python train.py --num_key_value_heads=8 --hidden_act="gelu" --init="normal" --init_std_qkv=0.0234 --init_std_o=0.0 --init_std_up=0.0234 --init_std_down=0.0 --optimizer="muon" --learning_rate=0.00143 --doc_mask=false --dataset="wikipedia_en"
MLP neurons of a small language model. Each row is named by its layer, matrix (up: input weights; down: output weights) and neuron, and shows model dimensions 0-95. Each number is 50 + 15 x the weight over its row's rms, rounded and kept within 0 to 99.
After each neuron's rows, "fires in" lists the words (lower case) most often at its 100 highest values on Wikipedia text that the model never trained on. A number after a token or word is its count.

L3.up1017:40 44 49 43 29 48 32 82 51 36 35 52 40 65 23 16 57 65 68 29 46 65 55 42 59 64 67 54 47 68 36 38 59 44 50 26 37 54 42 93 33 43 75 42 57 32 43 73 33 47 48 41 50 55 37 72 26 33 47 34 62 36 48 56 53 51 66 61 21 68 34 30 51 36 63 76 47 53 36 48 53 68 47 35 37 55 47 53 52 74 38 46 63 47 55 36
L3.down1017:57 58 59 43 48 65 67 54 35 46 22 59 49 51 33 13 54 38 21 35 55 78 42 43 53 53 62 39 34 63 69 29 47 39 57 59 79 43 48 23 46 36 40 59 44 32 88 48 35 61 50 41 50 47 64 45 53 55 49 58 74 62 69 42 56 29 65 51 73 51 50 68 44 87 62 40 59 47 53 51 48 48 52 68 63 49 57 34 29 25 41 37 40 44 54 42
fires in: "not" 28, "zach" 9, "soul" 8, "infantry" 5, "loan" 4

L3.up376:47 43 40 44 68 46 43 50 73 67 51 28 44 66 59 72 54 48 63 70 40 71 38 60 38 64 40 40 24 61 58 39 48 28 45 32 74 46 57 46 50 45 50 70 38 54 60 45 52 77 40 59 57 31 48 26 77 73 69 42 58 32 60 44 63 37 80 64 46 45 40 18 43 48 74 40 49 85 51 79 49 27 58 27 55 49 47 45 48 32 45 62 44 60 68 42
L3.down376:72 34 47 64 54 60 47 47 35 66 53 50 42 59 51 57 44 43 60 77 62 47 44 73 67 78 51 70 29 75 66 46 59 31 07 31 46 40 55 54 57 46 19 62 37 33 75 47 46 67 13 63 20 58 44 58 60 67 28 13 63 74 67 40 56 40 65 42 54 45 62 21 49 55 66 69 34 80 66 70 56 57 54 24 58 62 55 63 50 45 77 44 29 42 60 87
fires in: "second" 20, "each" 13, "every" 8, "third" 8, "everyone" 7, "only" 7

L10.up41:45 44 62 56 38 65 54 35 41 45 51 78 30 45 55 61 31 40 67 51 58 31 49 56 46 42 46 45 49 40 51 59 50 50 43 39 73 31 12 17 41 09 51 43 44 74 37 70 44 59 51 51 39 43 28 50 55 35 71 46 56 47 35 62 45 31 41 33 54 73 27 51 88 65 54 41 68 61 47 24 65 59 32 48 50 59 58 56 41 54 12 47 41 51 55 63
L10.down41:32 44 29 62 59 64 29 42 62 63 88 45 35 15 67 63 33 45 77 66 70 40 54 50 37 59 38 31 53 44 51 38 44 67 39 34 82 49 32 37 58 64 61 51 46 46 40 32 60 56 39 50 62 44 33 58 50 48 31 25 71 51 46 66 50 74 26 75 69 39 63 52 63 39 61 60 81 62 54 32 02 52 56 30 65 13 13 35 54 60 55 74 40 49 43 39
fires in: "was" 60, "who" 9, "the" 4, "would" 4

L3.up855:61 57 63 63 31 49 44 51 48 63 46 58 24 61 44 37 73 78 68 50 49 67 43 54 39 29 90 46 50 42 34 67 65 67 54 65 53 45 51 49 22 31 47 42 38 48 47 16 28 47 49 52 23 37 43 38 70 61 76 33 55 78 35 47 44 33 30 71 46 75 61 50 48 48 28 35 67 48 45 37 41 58 34 28 30 54 20 47 32 69 72 44 68 72 42 72
L3.down855:72 36 30 67 72 52 54 46 30 63 36 49 39 52 34 67 61 41 42 52 61 32 53 32 49 66 44 49 54 47 53 29 60 58 39 72 42 58 23 74 36 53 37 57 58 40 38 25 35 56 39 72 24 30 29 44 67 58 25 70 48 50 24 62 43 46 58 70 31 42 30 46 68 56 17 41 57 60 49 43 39 56 10 26 48 34 51 66 40 58 43 37 55 43 52 54
fires in: "most" 20, "top" 17, "best" 9, "czech" 5, "domestic" 4

L5.up976:31 55 29 65 48 53 09 48 67 37 40 58 37 53 27 54 66 44 35 46 45 41 47 38 64 61 57 65 53 27 61 10 34 57 44 56 53 75 62 50 81 71 72 61 57 57 49 63 68 29 39 25 56 43 58 65 56 86 46 29 25 51 59 50 49 59 54 65 42 57 48 73 43 55 34 60 52 29 38 36 27 15 50 60 50 60 53 20 50 47 53 45 44 43 42 54
L5.down976:57 41 65 47 39 30 52 72 54 61 33 35 28 33 67 50 50 34 46 55 58 66 49 64 60 52 25 41 48 53 49 73 71 51 49 41 42 36 45 27 16 42 52 27 29 48 81 50 46 65 33 48 06 54 46 51 22 73 43 48 64 44 49 47 50 71 47 49 63 37 57 31 44 48 58 52 42 51 31 52 55 51 44 44 51 63 35 99 28 65 35 56 75 65 54 54
fires in: "infantry" 15, "battalion" 10, "template" 7, "commander" 6, "submarine" 6, "platoon" 6

L3.up1015:53 58 33 67 24 55 27 41 48 53 58 74 50 64 67 50 33 40 53 40 58 76 41 60 52 40 25 63 36 84 33 51 34 55 26 74 36 62 73 57 60 27 45 37 63 38 66 37 55 37 44 33 37 31 49 60 47 38 56 37 39 63 64 08 62 52 55 68 29 47 26 81 45 26 32 33 52 23 45 62 24 53 59 49 47 36 46 59 42 43 51 66 38 51 36 41
L3.down1015:56 55 39 52 46 42 44 68 79 41 36 61 51 66 42 67 58 18 51 68 40 65 25 45 73 50 34 61 29 31 41 40 70 51 59 90 53 59 69 45 65 41 32 44 48 25 56 62 27 45 50 41 61 43 72 56 55 39 47 51 33 72 40 29 55 77 48 39 53 62 49 41 58 69 57 40 16 26 38 66 73 65 65 43 68 47 39 55 24 51 58 73 56 44 52 47
fires in: "election" 22, "democratic" 12, "republican" 10, "elections" 9, "representative" 8, "governor" 5

L5.up277:45 36 40 66 61 41 58 52 79 65 24 25 62 61 51 72 44 50 66 67 54 44 44 52 67 45 29 59 67 58 46 64 65 50 19 45 60 50 29 51 68 24 57 46 56 58 42 27 70 56 11 37 54 43 35 35 34 58 49 48 39 52 53 65 54 30 55 54 20 88 37 34 58 62 45 37 62 62 68 63 38 64 45 55 46 29 51 14 36 46 23 40 72 24 23 73
L5.down277:52 59 41 38 38 70 40 66 31 40 60 45 65 49 37 34 69 57 43 26 79 47 33 67 66 58 37 42 31 59 63 66 30 53 45 94 53 49 39 55 30 38 27 52 50 62 51 70 41 40 51 55 62 30 32 74 61 30 29 49 51 59 33 74 46 77 46 34 39 22 68 33 74 49 68 25 70 38 29 41 44 52 74 53 43 45 76 67 50 43 75 40 52 58 69 55
fires in: "it" 47, "there" 18

L3.up75:65 54 55 22 38 37 25 48 40 35 56 70 27 46 47 47 26 89 40 39 78 55 60 47 50 39 39 65 58 42 71 40 50 36 39 44 63 34 61 13 41 52 63 48 71 77 58 59 18 39 56 10 46 76 47 42 39 70 85 25 60 65 66 35 38 45 70 28 26 45 39 36 45 52 45 48 58 60 73 33 70 52 33 09 39 44 51 53 39 66 61 50 29 84 62 61
L3.down75:69 47 46 38 25 60 60 36 62 58 70 60 28 46 42 28 44 52 52 66 70 41 07 56 20 65 38 45 49 45 31 39 85 50 10 41 59 51 47 56 53 29 53 99 74 25 51 31 65 56 65 53 40 56 47 53 28 87 23 26 35 45 72 62 12 43 38 29 25 50 27 30 39 36 63 51 58 70 49 49 48 57 27 58 49 68 43 37 55 41 52 62 36 59 42 55
fires in: "this" 41, "same" 14, "taylor" 5, "tom" 4, "stock" 4